config.yaml
n_kv_head: 3
norm_eps: 1e-05
attn_scale: 0.125
init: "normal"
MLP neurons of a small language model. Each row is named by its layer, matrix (gate and up: input weights) and neuron, and shows model dimensions 16-111. Each number is 128 + 32 x the weight over its row's rms, rounded and kept within 0 to 255. Numbers have three digits each. A neuron's up and down rows have the sign that makes its largest values positive.
After each neuron's rows, "fires after" lists the tokens most often just before its 100 highest values on Wikipedia text that the model never trained on.

L4.gate64:135183102100130147052064140155139138168169147122095128172103128127175124121161138099153202130112159133110111178091137100097178205148131132129115120164150136098102124132118148099124123164173100131149107112133164105136141066136109162145187140100159129117178108158066125172103131139164135129
L4.up64:140146193141127105128132105148172073100158136131145100158103119135174125112141108143140139177122158195051159138124097150159166147158153100094150106125168104149151132156152082120116114168085123075136112211122145117130154157088135166132102110103115107165066189161089068125116107084145097159
fires after: " |", ":", "\n", "0", " /", "."

L4.gate1129:108146124123143152177120124096145097146057123133122142076155071165120090117085207177113131105096095080143146046135128085086093094089111118143107101163082123161111092115146158142116105089069075163112140140113115111222120148173069168199114089137128102078132133109123143184113131137141104120
L4.up1129:123092148158092075136098096155145129137125168154124149160117118122068061154186125148129137126136148172183151145135135166088115106118154109164115092149107108176144162127145182096072101086072052085142072145165111135164122153194173094160162151117149152119073140112146156089135138082115124140
fires after: " the", "==", " The"

L4.gate769:129152131148109113105131171150137119081162186099175179129116131189140146157114155147191197146127153131108124111084123081107096101099176127138166134125098177047115117176137158159138130151166173062118200132126100167062126182131141094084141122194143167146120074173135083152128159103100180116
L4.up769:115104148146133154146138116147104086100144115118145110062099157109124138135138126099175213122113119162087120155121074086103126199091124140103120084129097123132151157087114195165139188162153117092068162112128123139100168151136157146109131120149189136118076070138181111103061126124127166143
fires after: "7", "8", "3", "4", "-", "5"

L4.gate946:151182127083160147169107114164116098108088152086084130155115108153127135108113131143072134138124104128195114141164120162150087159092138088099166135161151138137149108104121145164201119053147137167145146145127152156191163164065124156164158124215161164175082195098130214101115127164135155157
L4.up946:154129142082104128175143104163110105152084118104124160136146070117123149142139096097046158160077134104168143215169147132119155106112173151103096106127126167154129106126164094111126036180131091053118122167125105128145166143123134110159134183148130133173143125105121178068118115148146135144
fires after: "|", " ", "km"

L4.gate1684:122125110187120082134074096131152152093154137161120107122227089225128151142089161147099176139114100170097122163157116084052138089194121102115151073163168168078068136084152108107115076148127114176074118143148134126087146153081133186164068103123072112101125156141135135192106138120079156087
L4.up1684:080142117148124086121157114095106141100159151189146113132103122113127057165076193126119115114137067169062126143178119108054206165128145088155185143103095119048097132129083121100034056118096046167145132088132122152104160102125136147128090083092092130161147191074092111135097109143133128078
fires after: ",", " (", "'"

L4.gate1859:123132141105181121130127125136135124107117185154192121183129098142123173141161150104118202107108116066140129192107070087170041082135112152142129141118113118207117110101143105113131123174108123091118140080162075137123123098153167122110152143165085121161175111119126127167102149155104164160
L4.up1859:083085153083167122112127158140119094155131139127105115110145151188119174133176111084113119137110119081113156152102122090097090164157121168095162098106122187106119143155155086075119175146130136157141141141137159134093107097088140142095142096100087142172155119120114168159095112142144127126
fires after: " the", " this", "s"

L4.gate1769:158146089085119129089115148126178105151178058125076109134130155143107163168135076131119163094093147170142122151123054140139045071178128172146117131181109106148095151129146074127081117053113133120117135165082097143083166161148108174133186128079155073139098124160172146100139080155088130142
L4.up1769:161125131130136150144128073114113118132107071141192129060131157142144140173051132149135124139073181105110146083102130169154108134122128130185106125147165103080160148105152131125164098143126064130150154155149108131151139137153072137108093096105117126149081137167101117108073143151142061113
fires after: ".", ",", " the"

L4.gate139:112091113142124092187034154167139130083093168114121224163082099167201070159131089059058148174180132137129038107175166119186116080173190084102104158149136099136132107138099165174127102157189124143136125163192088109145145137111126152144129108182139119120150086104131106110128127132098125062
L4.up139:093107166111094135138086206057184166111073125140112091165172170121212135120152106147146102087114192088199114167121123145178185134124091118078199089128144086160116165147146117105149075054137129166146096158146144144103119097145081110092161095172151130177124100128149112133169044130140118123
fires after: " |", "|", " He", " and", "9"

L4.gate234:111137134154129098120126178084110132096124143142111119113115114146150107114085102091148195120157151117181105126103111122092161178109061117141089098093122110165165182152120072107125127121141072137155140106061147126135094124104149118202136118133097136114069147136155096082130054127146152172
L4.up234:118109139156095147135099088101092115183188132107182133160162126121167133174104098173103129096170123113132123167088172161138160081131133124092131138088113159117123167084154186140121113058114201100119149115147071126097107151149172097096161115094131051133109110148120133140105161200129151101
fires after: " the", ";", " in", " |"

L4.gate532:097112149069092097154106107150111079121131103055119112156078162128130172102111131121103146132139148215068112189057083136098132142119172168143122115122119066074100085128088098126180107098094125145165135131131165135117109166110149166111099157132089074119130128149119150149107089124133119122
L4.up532:089130148148135111121106139116143089165147067143097123113101085162119159117119143163168129161112113151103131140153189168126094169094081187187119146135087158163141143117122136123173142091102132144123185156148122175114148132108109111159137081131133128136182187110116137112119068104133101179
fires after: " ", "0", "1", " |", "-"

L4.gate703:127144095178143157094146117180113114113119112105122113124096178134116183126080141175145108093132126113075092118112179133179155179143116097115137127098122159147086136104119135101126097182121145121170186113126098095160166038130114128117157154070122120153108110119125127102135125074123160118
L4.up703:169138121130100139137165124135116138179094102120152140107075103092156170131103140107044159121128137138070165088080127112165092124149143151117122186155159154095158102131114124150120151154206121095125141196131117127161081044142145100161169112192154149131104157137109123164143143095115193113
fires after: "0", " ", "9", "1"

L4.gate38:132142115101132117118121107126124116176176120166149167141106145087167098069174109097063169136089188113166129099136122125161130076089138137161148138105151112084128111139164145133124120099090132136141084092154128127118188191081094155075079096063141173133112158122149177102151141148116173151
L4.up38:162092117110097127135115121125125157134065195133117114170136144127130119142155141135020155100106152128151118116094137151168148068133110132067077107069109134120137126128130090055124106055099084131167134146144145125122099122199155117160125144168062160096164118088120194112104199120122099157
fires after: " the", " this", " |"

L4.gate17:147117134175129171136123133152088140175115121105163112130123111119178142122114121138046126098128138185048116149159169156147180085120128082197158117164116143104112153166148114094121111175093142189139158086169112183133158142168118178120099125155153119169178139124161096163110124113135185129
L4.up17:135093102085097114135155114140121079161193093163161109174079053151130146152198174156082094156113145109146120196106124126109121119164071145108121131133146135103090133152102149094153131128093100165095174126081134114124155075176085150100157151151160101107138093111185157143140133168131129138
fires after: " ", " R", ":", "\n", "1", " was"

L4.gate1707:080101113058097174132180190071144148172130088090147104093157119136114085141129131140105105168130155177095031148139137144105117155093181145139139129137092118197215148134057094208083142137114160128106159128138119091084137145087092140121131167200146158105131125094123165168147124104203128137
L4.up1707:089114146133089126128096139073087111098142077138151099125159144169118141171097132071086106154129093147156102205097124157145119112140123075127162136118118142082090139128095123125147107111111092074122137118118117129126145102151090164058103192080132088124163082117132112087140156128133123108
fires after: "1", "9", "–", "0", "8", " "

L4.gate1097:153120052097122068087157159186078205166127136106099094104094151114111140115158139180092159122112105146117141101174142076176144136084118152153080155123086175102051067183144122125172141119159099122121102032091111130117164092151114097130132131095116101124136108125112107124130075168104127125
L4.up1097:124135080129139138108184157101108099138130183161104108145124179195159134098109126154124147148089084126077085122169094094123118152068092075119157119098164150138114153100131109146108092132084117110143164103150095079100157125164105123134150137089132146117147159079129137123107143117133103091
fires after: ",", " of", " ", " New"

L4.gate1491:135168120136105145120154098147113149152144135099182147140163124121181097124119139151109169096190123144112180098141154123117125082178085104116166113083116111135128066086127115181101064138147130150160122156130140124166161134116162086088151155144219138191149107177177132093147042206078185103
L4.up1491:114147116120113098125111127145142137093164085069178134157126126184097102097148117182104091121134169110144103110127148164072102088108097151136108113156027120086127086129103123146159169118136232156144137128145132147154100147137073140111173137168154177111167078097117140083157092159041149067
fires after: " ", " |", "==", "|", ";", "-"

L4.gate1231:127153154146166155131103155138079071145061113171135138123106118142084094119104058169150098064084066145111095114155185098138100135098163168089157157103164099129110106171061083112090140139146090161160125128129129124146104162087146144064125144132147169176139110150158135107161136128122117123
L4.up1231:114176170151170134056097165157145111105104102122127129090109102146126114130079160077138158078090119134177156173102178115129140121118118115150169113102086086131152127173166102096097148095210157120138102124135130122115107153069090134108134129181102095140119125071227090110123165124115112106
fires after: " ", " the", "-", " of", "=="

L4.gate508:080145107141134152123076084166087155135172108091152187108088136112108131136153123106182084089134109072162119118090099136161137122135180128096138126160116073166082137140154121145103105136146193164112146089121115111079176179157126117114137165143103182187156108139094134139155137131063155125
L4.up508:148179098134065145125181070136109086167100156117165115105141158153120103131174119095095143091154132105151205163094091135183121159115166119125094125087128164115094136149107102184133096140123158148204131154121135087104165131136151123149164051139172144148118095195080125161145124164085148098
fires after: " |", " /", " ", ")", "Hip", " Big"

L4.gate1971:189112137091115088121107169128120120204055159049143137136078100158113168150132168106086084115092085105111103092082082093101121102200165100162097115182170085095122072139074114108170191146137075103129125127121182208089114139153185139137106119084160128104118154110143158125140115100132123140
L4.up1971:150135158119107090143093147102168140116089096121173064136148108184114159118113157148094117120100111113041070120075133130124131152166056143175101111142160124139148131149176139114142165163096125148129142098064082189081125168100155084067174186111075075116115095171068108128113125112115049145
fires after: "\n", " Year", " Title", " Team"

L4.gate132:138121111127121109001120128125152115111193101133138151117119153101094211103128112137130152110129180111090132116134098116159182098122133145117140148142136169162060084134134136114164073145091108120139149132147152159138120170131184072056120116138113172091169114143070125187156174118123074157
L4.up132:155131155199157091100101167138077090163132110122128175097123064091140157103112138129081131130144121175161045164129096036092074132128104169139133110121076148135108031144136159195146114117130104197126089148165164131087155125155147120140096116126087115183066154125137150099156143107115110116
fires after: " |", "|", " R"

L4.gate953:116154132168149172109146161174139182158128121187185137170128087104068081122119140099122101122059141072147117116196116137104145166093113133204153156163111151102146133084199125112120088091216127140185121141196097148157133165130095089048107188115175168102094145108091128123132158134171111153
L4.up953:158081182103136097115117083127170125139111169110077144107146148142187153170144177143120144134133119124164146121071162131142128146110132066136109116104108139122126107161155131167150138104131089082146120125076103121118095117141148129190092112117108098189114164133111139108100106148108140125
fires after: " the", " The", "|"

L4.gate1528:078144115146111129133171162106095103119093120138112055134110116200126118112026130100140072107157106138166174127119068125150099131078065074161123158111126147198159110136119140090133097159101120126131140119111096141113079143131198079147129095131101166132142114118107132158095120158126139147
L4.up1528:102081138135108091159124087113109125113121062098164134093118081152109178106122131119191131087083203166169118159102080138128153089123086173129104155128177134103014123135093168126112188092103112151097144130094148149163061142103149129173105142092078089110155128158164099086122108175173078154
fires after: " |", " the", "4", " The", "°", "3"

L4.gate1571:108168073089120137138088124105142145144083118156133070166131156124181090141126143214106149149171132148105145158189104172125145184133201066123079091144117156165151080096085145096149192113120152175173114179105190157152117155108188125157108139142140132133119192155118164077153151134064070091
L4.up1571:114151116103238154142110096163144134081100126093156156154117204085177105105129137091166135139133084154119140109123143167090102129146142069163123102140088094138105079116062108151123102141147123123125147089151150127127139077108103092097154122064144144156068181172091119092132133137096101121
fires after: " in", " In", " at", " a"

L4.gate715:110130167139126134135097086090082137164177114154147166112099103096162157149075165109139097087107156162134147134158135124071064125161075044107123139083114076100110074140128118165090044136155134107108147057107108105132163121114092122093094071178174188140137108023125143105107168178117111175
L4.up715:130130119106122153146223132098139121091090090155133156166138126146158117112139103110115118160153156124109093153144144174163116160132119135087106135077121146121081157154063087145113058157139149089149174140094152117160167111115118181123159118130164198196185135119101103110129143183193102184
fires after: " |"

L4.gate1316:143072105098104119164122107117147122138128117135076107148098155120114060107187121135083104154136130193147073059114106132152126155118176141158105162144112092123133113154089140151152113118189092105127163093117168133135126105088147061149133105136104169122194153158166142103095206152162122112
L4.up1316:174116108070157132111109185122133138154053159136151222082129153117175116103120133126169175158132110112150140057118096127138138123153103109162095172150068136128111115142141189106114141077116155150134142102142096113112158126115111163105115130112133175196121123139140115181136196119127148154
fires after: "0", ",", ":", "."

L4.gate1390:079167131100148129169168100130153135097121174140119097121094147058031085182099144102109079125130138116109147127135199088159122146128112121139098106129137146093173104215103121086118082153091122129107069172138156159128121177127129164106134158147104164174137129129113153192082100177069115158
L4.up1390:092184155102110103233111121158118116178165125194163089102090081092147129202157064078153129114120111139141137087140064111095115102146094101142151137182112144160097160124108107130140103111122137048101120111110107142089138154142126137154088144101160080119102088108161102128140134140130110163
fires after: " ", "1", "8", "HT"

L4.gate2006:135156136141181091142185112061107170148098162095084152102151127097107095121098128113144153153093122139146131173102114189217113111113071135118148128121081105145135150129136150141165154131163124113144090086160122206103133126129123127162148090186113171109118093081132094126109205132104112145
L4.up2006:127144114194085164093190102117135170110186117142112100102113151075137147155111106147062191119194130154104116094071072163109167146153174137108151132127153174175163104142095108194131125108140136163118178131123045106120069133140098101107121156094170080161124119072072076071145135077172163146
fires after: "1", " ", " ("

L4.gate150:137132152114086113158106156170161124153143115080129179102086116153082126128150150113161122159131133114157122147133160136133126086084106096107173168120166072149160098121078130105062181148153161162128208081154177138139141181174154141093109190171113171133096098178118114144134115091146127127
L4.up150:098046138172188144083144115084184117123147146094044120058138124134173175106101143119124164060158064140155126136080112140142130090131154111131136097164115149127103146105041172083109115064150080171108143138140128128056091197110125140115181120192133099104086089071157104146174159130099109100
fires after: " and", ",", " the", " by"

L4.gate96:104059139115107073095092104120091152162140082122129069141120135109123122142224103137188136135152050088167137125116048147098084068158179081179133168107092200158115123115133143153138127143138165153146120137096120131128113162155126128145127131154119114111161147064144118092124096131161116058
L4.up96:143158094105121203141149171156123122109179144116163103102124119105168156122093168117120130105148098143161147173139099118096092138116104114105131108074125143124154080093105163137127087150159170147056093143076086118105153103144076132114125040116164105085156124127128133138134133125143233196
fires after: " ", "9", "0", " |", "8", "1"

L4.gate71:042106127185131095148138103166161208157164154130151111083117137126140183143134144113090113110083210163072133154106154055082151118106101131199143110103117169131143103098178113098108120091152102139129163094166110083130139127091095126102122147172175160112117117126132136129093116175125163180
L4.up71:109151135101108089086175102133142101148140086094138117144130138129087111076126096119106087119134087095131126157121145066173124081153122100123112123152157143100190130109098125114094153192101138172147148131186138154123156175121193135090058117144112141151166136125086123127146128108148154131
fires after: "2", "0", ";", " |", "9"

L4.gate1527:144104135112100146162150083126120125161107135133089150110085085178113194098153092131128133137142173155133129130122135086172132104078134089180123136147136141122108161217112095160112122115092141193104109133149131119175109110153134109195146165100147146191120097187064125165103171129178129072
L4.up1527:145079067176100127091151113089103146094131146164041111120135182161150092068124105099101135155167117086149144139067137114081135187161111166116120123066100103089106091192172105103155144152142132079157131163119125082174155111125081139125098125110105114090121134132095145118189138089092135103
fires after: "9", "|", "1", "8", "0"

L4.gate1569:140086143109119157105172105096144111110075128069089136115135112070133130141139040062126079116152130153107110173119045064122181108150158108119051132147170093186113130150115125145160103140123159102116131101095184055128129106086130104102116128187122131117140177126113113173067141209111110102
L4.up1569:129123159143118140149135120140107068134089117092143152152153150108154136100093105084089168124153148144119121143152103138103109093136125158163091139151090104149138139149109152184121104159121123076189165118127165177179111117177143174075056158133135130107149122167138142124105109137115102158
fires after: "\n", " U", "–", "0"

L4.gate65:125134084098170161112080166133081199120107058137096067147146058155171150125102167131189116121152122170203168113144115095126126167158155048181174128159085126106119157119139095175099163132117104137108136081109184116101133188092152145125090119107109126153152158104182105086104107137146101185
L4.up65:150164080155092136142188145112132073176135181178110072097128090199143175186066187120055099092117076117181149142161195083148110094082184183093103166170141156115116138151083115106190108144180171105094167067093095132138156103165137145162115038128088169160106111132098099140106090117160071136
fires after: " the", "4", "6", "9", " The", " "

L4.gate574:128107126185063129159146092130085141114128173151162116127176095124108090072163147120076179132092102138144086176123113127145130081069141123167082112130085132129131164163117087146097127184161220151102149147089099151112177131110099187099136137109100138082160130112200231112148123138116076112
L4.up574:134082137083162142140148191154093120141119118078135123128159153126104141128053127187153131120117134147134128058055129153090100085121128136133102155071170131198137101116172122131220087128099175187138128092176056153106102160084120138175136110136132153057125113172134113152131081110078161106
fires after: " the", " of", " and", "'", " a", " from"

L4.gate1223:092122182094100129165174130064195146124150132188148129159105203132143145178176156101163096177119175165181154123143134121085119208083123109119144143158124109087162162136081121127105169111086142095106082147105081104072160159090101138094137116184112117077099130133118167181151092129114124078
L4.up1223:149077132091103096127127088116113169188209153063111115145108180162128121077114183099150093169156077147161097113127100151178064121148144128126086102097150095153113157192096144111139079185098106092101115094121115078073151223100140126113118113149124104139178156141154148128120167109136117097
fires after: ".", " the", " |", " period"

L4.gate1738:058106100163144159144086149132082164143123120062130088159155087148160094109142120128157139162098188091089155149114150151127148124095117117070191091085123189099136165171091058142127116105129144131132144101069155192071112121108163073097063117119144143117131141118144142163141120078152064120
L4.up1738:116104123162147144148062125166115108077119091128133093147127110159177108140133136166123180158127158149164143092106084162153116111105106064073097074105109119135187104161091126170115122080130117158095147094095089166101104154142096121112113209110128129119146119118164151108123114105165114130
fires after: "1", "9", "–", "3", "8"

L4.gate1453:102176144118160162149130125119087121111135105156112139108087181127132138128142109193200118125143111093125139197103137123202175200108095112112167060117106138101223157127142125097083104128144068125109094173113072140100131115173129119055085059155107076149081086118178148045106100129170119090
L4.up1453:091137112135117193096091127096159096171134099136078111108098142155156083169141103141145126133168114099112106110098121118130126096139114128115131142117108151136145166118210172098087180130144151163136116088150156095148156092143142110142090091151122155179149173112102155175147115153118132097
fires after: "2", "0", "4", "3", "9"

L4.gate1069:113141123172087094128139185089070150138107147175137118122163164090120105194087186071153128103204123186101137153149127103104185131161125119147083121099136116102114137067155110125099124095151192095147138135180169095117165118090111118166075086132181128125137198141166123148161106128131149156
L4.up1069:122080127105155106156114182071097132077092183108092118101160163146140139130155090128143105149125142069109098126126112141175144090100091143131080157173148163178152117124091107099153124169139034098144097028124069189107137129152155128149085197123115092097103130161080111163116171140147152085
fires after: ",", " in", " to", " of", " New"

L4.gate258:171062142159098161148105146146195095051088121154148118142126146155146106111096078112147150120117111132120136156082125130124124157143169145133135139111162120162116118148137089130161172196086100130122151086179092112125096197195156124111081144122214131117101123097104142165089179115119034149
L4.up258:139139093138087119169127117143145110178131169155124107121082117161146155166096121126090116097114144152166103154198106152107064177150129159086161091158122146129134151134151129200137109090166102134130129193158134219129109080131058115053148145077108132113179204119108150104121096114149151120
fires after: ",", ".", " a", "9"

L4.gate583:155068105141148157151139075125119086124138128081104151197118112119124120126169103063122146103112164158110118128127137054090070089098104164128121091106093121112118157135139142139153096104102206160128078134102123156130146121129178120141126152107093097162132102191110133072102191119089181138
L4.up583:111135118097148158173194145148170107116125168174095118125112152136139161032115145160138111088094095113152109129121104160146174062078111087096142124049113109158147115124102087163145085108150140162140113101123144159083169144153135111136149116178151139127086122098140106095169143107067081201
fires after: " and", " or"

L4.gate891:095126142114139082065114092157133163111154032152120132167095126123122110116099110176142165072135075063148100109078148138176140124135160157124120121093141144156112155136122150098119120063130126176146155151110141110149120166135161125115151118157143114117151154146182131148170151138091098132
L4.up891:119107120103184067109090142107127130069152102113085128075111213120135103198121063164144136103132107110153144064102070139149154136167168131112130135054135133115088123168117188129203142055106180158117129135145165054184090160130100104119098123055121112073141153147146126090181151128176092104
fires after: ".", ",", "\n", " that"

L4.gate1540:146141138114152098142180122148147255147109188178155125145039150060127091132130150144083127131148067120131115130159115149110158159128148146130071163115145152102146159095123097124158140103127139154088145086093177161172139133129159109150158093069089138132118100156123153074119163096140205120
L4.up1540:119192133109123104122077157124130142130080112153124120080132095135111140109107188112122110157139139092184131098104125135153170104160150113139055195170100158103161135068101128125093159096091077155149076104087166169111064129100156115071231127130083153149011184096126128146125200108124148135
fires after: " in", "9", "3", "4", "1", "7"

L4.gate799:152057183142065153169063103049145153129111163136137099100164099143139078149073119083112128152106117114065105183134104173140062110133209099086093151155135111078115123156118121127132213121133097132139173130133147100175168084129113081137112116100167146141101094111146133085115123174095100140
L4.up799:112076078130149086131107159123160126086101112103133125130151165133120092096135166088126159128131071179135147157096121082133033105128116071118158079100145125115053102193162156141119148145173103074109052162136111112197157159116141119111137101140146165134081104178111063179110154099134120117
fires after: "9", ".", "|", "8", "\n"

L4.gate733:173151160110161145103158156181134120153111136094143159068136120186126107171174162060119102117138130178157065151115084126130116094142113087157101135153134125166131092064174098184183106084141146108128129042109076153100147140128122139097124095114090120144169146137071110126118119131129159136
L4.up733:174061126152155113103089156138170126109137093157156109102084117173138184133121182118143112117145074104126107154068000139081162140133101123179150158146128091150094111090155175132168111109133160127133166172162095115070154126168123094110121076117137088117177145165143146103191089142122181145
fires after: " ", " |", "\n"

L4.gate266:163014071177097073147088066170157143110207119115128124049124144123076104119141127100148174105121165120099089157121142158155144165061098145151125105120099108144170120137104110132108110136132118126114152110167134092142189104113143100108116123124138167186150122103132216149124094170141154098
L4.up266:106054184152141130126106124147135111110127145177146109158145169169098095225113110117133144160126136152048103167126168185037114155100099156171166120084105131125092135091074169064119120171175109168056116092108124193130166137168105184126130099225166136118113149174182137176135171165054161126
fires after: ",", " United", " (", " the", " in", " from"

L4.gate915:154118145166164122083126111155116134110135148139143119073178109103081096125116124092117124081150127101152125125154163120099113145117097174142151167160092127155114129131059138072068152065113123167117112096146201053176071181134174109156157136145095127154115078203217096155124129111125100141
L4.up915:120120201144135124124099182114117107109108146159171083092128111141046124141139119140102123119127150131143120185083159158094100138186128099106086137123125159139157131050142180121135164046219157173071172142149098074132120110149157138181144081128129079068064097129155183128157170106037052147
fires after: " the", " The", " of", " end"

L4.gate813:092171172152137099154159144069074138129099165149138115096124142138152148173083196163081111173109081146103092155140135128159116132125131170085193098158122116125156135084115139143087174115147132170110125123123179101108141077108124199106170159160112135072138118148114183098159169137126095063
L4.up813:179158108174161145097130133170185121099148140109104127105078147086108107111184148137127177152191204147102151158193192128120112143085150100150097147108119141156094161127147093098178153172100146118138160089120095079146145138159118149099160093102170124100148130064122107123088170104094146144
fires after: " ", "2", " age", "1", " between", " at"

L4.gate367:152105080153093105113072119102123188114112109071162137114100086115153119196183101095172162128123131138138093137064183062138144156134156094127092182122163112165112094198136099140082155114086105087159129154151129065122119124111144168114114073165123132163127140164169117078079086132161101105
L4.up367:119187149116113074097159115134152194130106159125070112111093075060103125182103127090107127106127097080091151148082075129120111107147146078144128099118114111151182098182169085163167130175138100125107069146118120101068123098124155130180136084205139100120113168147156111068144111107132179121
fires after: "1", "0", " in", "8", "2", " of"

L4.gate2037:147120109161112060059062122152143082134153079146124125164147146118127089078162122167068117114143153150113110146117078132152181121103159143131108153134121170115155130132129163101140080110098132226116119085146135117118092136215087183132082103137158078166167108138078101097105101146122150101
L4.up2037:166086104165141161080138120108158053152082166127116151183129138136090119182110131145063164153127147157116129149113109179142155101136083196105125189098058124102148182116130173150150159105144147111128151135092146117136106066084186103022110089132138086127140127121093124155124121105076102097
fires after: " with", ",", " for", " in", " by"

L4.gate753:142153050114093166135142119106087132190099156099140121089163189120186181188121154145133129158125133172124099138128093089163119150125124095161164169189155146062122122188143137104138112135120110144111127145154139109147143136175161123148184145156147174133150181092142091100129080137090122127
L4.up753:163157132129099097079112108191160085109125158110157081103118169104148116140129158149134167148211170121035104098120128109143111078119156093144100150156140119093148134066085101098161128186171155139129161138136183117103180106232124152125171175112102070117082084106169113157143082114147101131
fires after: " a", " to", " an", ",", " the", " by"

L4.gate1591:122154099128138129141157134106136165096139146059089152085091124114128158118036149109162106147109214140169142099130160098088125080117079136116162123132119055084129180109126124115117160158148138100104132095138122111114142171131164077133114145212125156140105160169132139137127083190110155113
L4.up1591:103146129129150158115144123088175125158091156110115138208152160135095124100160116182167114140155143155180140086156149136134084061120153171137129138103107141148171088125056103156139099123128121136104104143140159102148112152151210113111111185073090203170091172053168143083119143197116142125
fires after: "1", " ", "7", " (", "9", " the"

L4.gate1419:098099113204139110139067054081106187116109135102113143143131115144137080122157173093109153149115094184135092141111151161145146134154199116160140155143081126149070117128128151122132078171086110141121133121067145122184136161161149137116146096173139139135158154059143135156142105150075112120
L4.up1419:171138100183153147153099139117096131123126177076141192075175107191109142178089139141071159142109117137077119154144092106153159087188179075121151137088127149073146163152141189154116147105123157199142156093178148153098086139107143085054164097158130108132167176148130173156132129138206151164
fires after: " ", " |", "0", "2", "1"

L4.gate1183:147151097122116146109157091098084142077105124102155119162144154073116144118190128135060147083160168127111108166118136157114115163134117188083159117119157163120133106133115119137093124141176098085054167107127105132148201119145151169143115140076102086174112159067130150147101154103076140089
L4.up1183:146151171163104211120081135141090140133119044044148116121147154080094160069144108107105150109088109097154151147125125123125138108117099192060106170101104148208107153067122079126066102131131157081111177126152148116100144090122228151149141164121171089148148126160155166136109099074121083145
fires after: " ", " (", ",", " and", "2", "1"

L4.gate175:126092027070114150184153142135117153155123114145171137125130110150125117107124141087119118134149112107119206178119162135147134107151121136150086135125170136157132066159150117124127119092160041142047112131127154112120057215169093110173104148120116118121131064129160045079080124170187132136
L4.up175:059108127159078155142082134123082088183152157094139103135119135155085098126163198082121139091151087151126088057064093081088109126112130119117126155136125097099098215160120103141073117138100127099095152085180109148114094119129176153108106140167125104055111114126099188132119091129129119128
fires after: " the", " to", " United", " The", "0", " and"

L4.gate456:115197092100093100152128111111116097127147120122102066127118127152140108199111149166111134129182148162158103109095185100137112157098151079128106135150118197092154121174075126112102160159144111103121097107105103110128095129120084076164061093106084164131139087112156075151120167127147148135
L4.up456:107158163107127051102099155129146106155108146129130132113146117161163048159138164177103083137114130143127065097159122133138147110135119149140120076139133138185127175164129110166085116106099123190159152094114077122110097162097129096142137181128101144115170147116113166091139130087129138102
fires after: "0", ".", "5", " "

L4.gate215:144103098177114155155139190071120135119103184154141135122105143123125110115165180165100122079165126191107134139100162114117185086055137120158129139130113075127116123142108093187163122142176107092170117157086148166144090113129028158139076123180117085116090146133103111076082173135125114147
L4.up215:113070115139095101154121160072089217085129120149094195116170128102161052100117073120112232153170180163137161121108164140111155092061096149164122103097127141144083141127055145115179132139171141067174159102155121133091178148131140165136103109148087115192105119091146070081121166098125171157
fires after: " |", " —", "0", " /"

L4.gate1374:130069099114089112117133147124151095132107132184083115163077112132136129118115085112177131118103196070160118132114087130121179121111116141061179215157129186167160120137096152100112091204118120164122208115126158152160080138154151141112164160123086090134132090167093066132116123133130111137
L4.up1374:103206147063126129155155128166140109128122092095187070201124157123141129155113188211164071085154097118142166145157142068109140114137113096158088120107193137103141182116177120182065151125113157059143132135159152154175100067121130062177120148165175122087145115183132144152100154118136093120
fires after: ",", "9", " in", "′"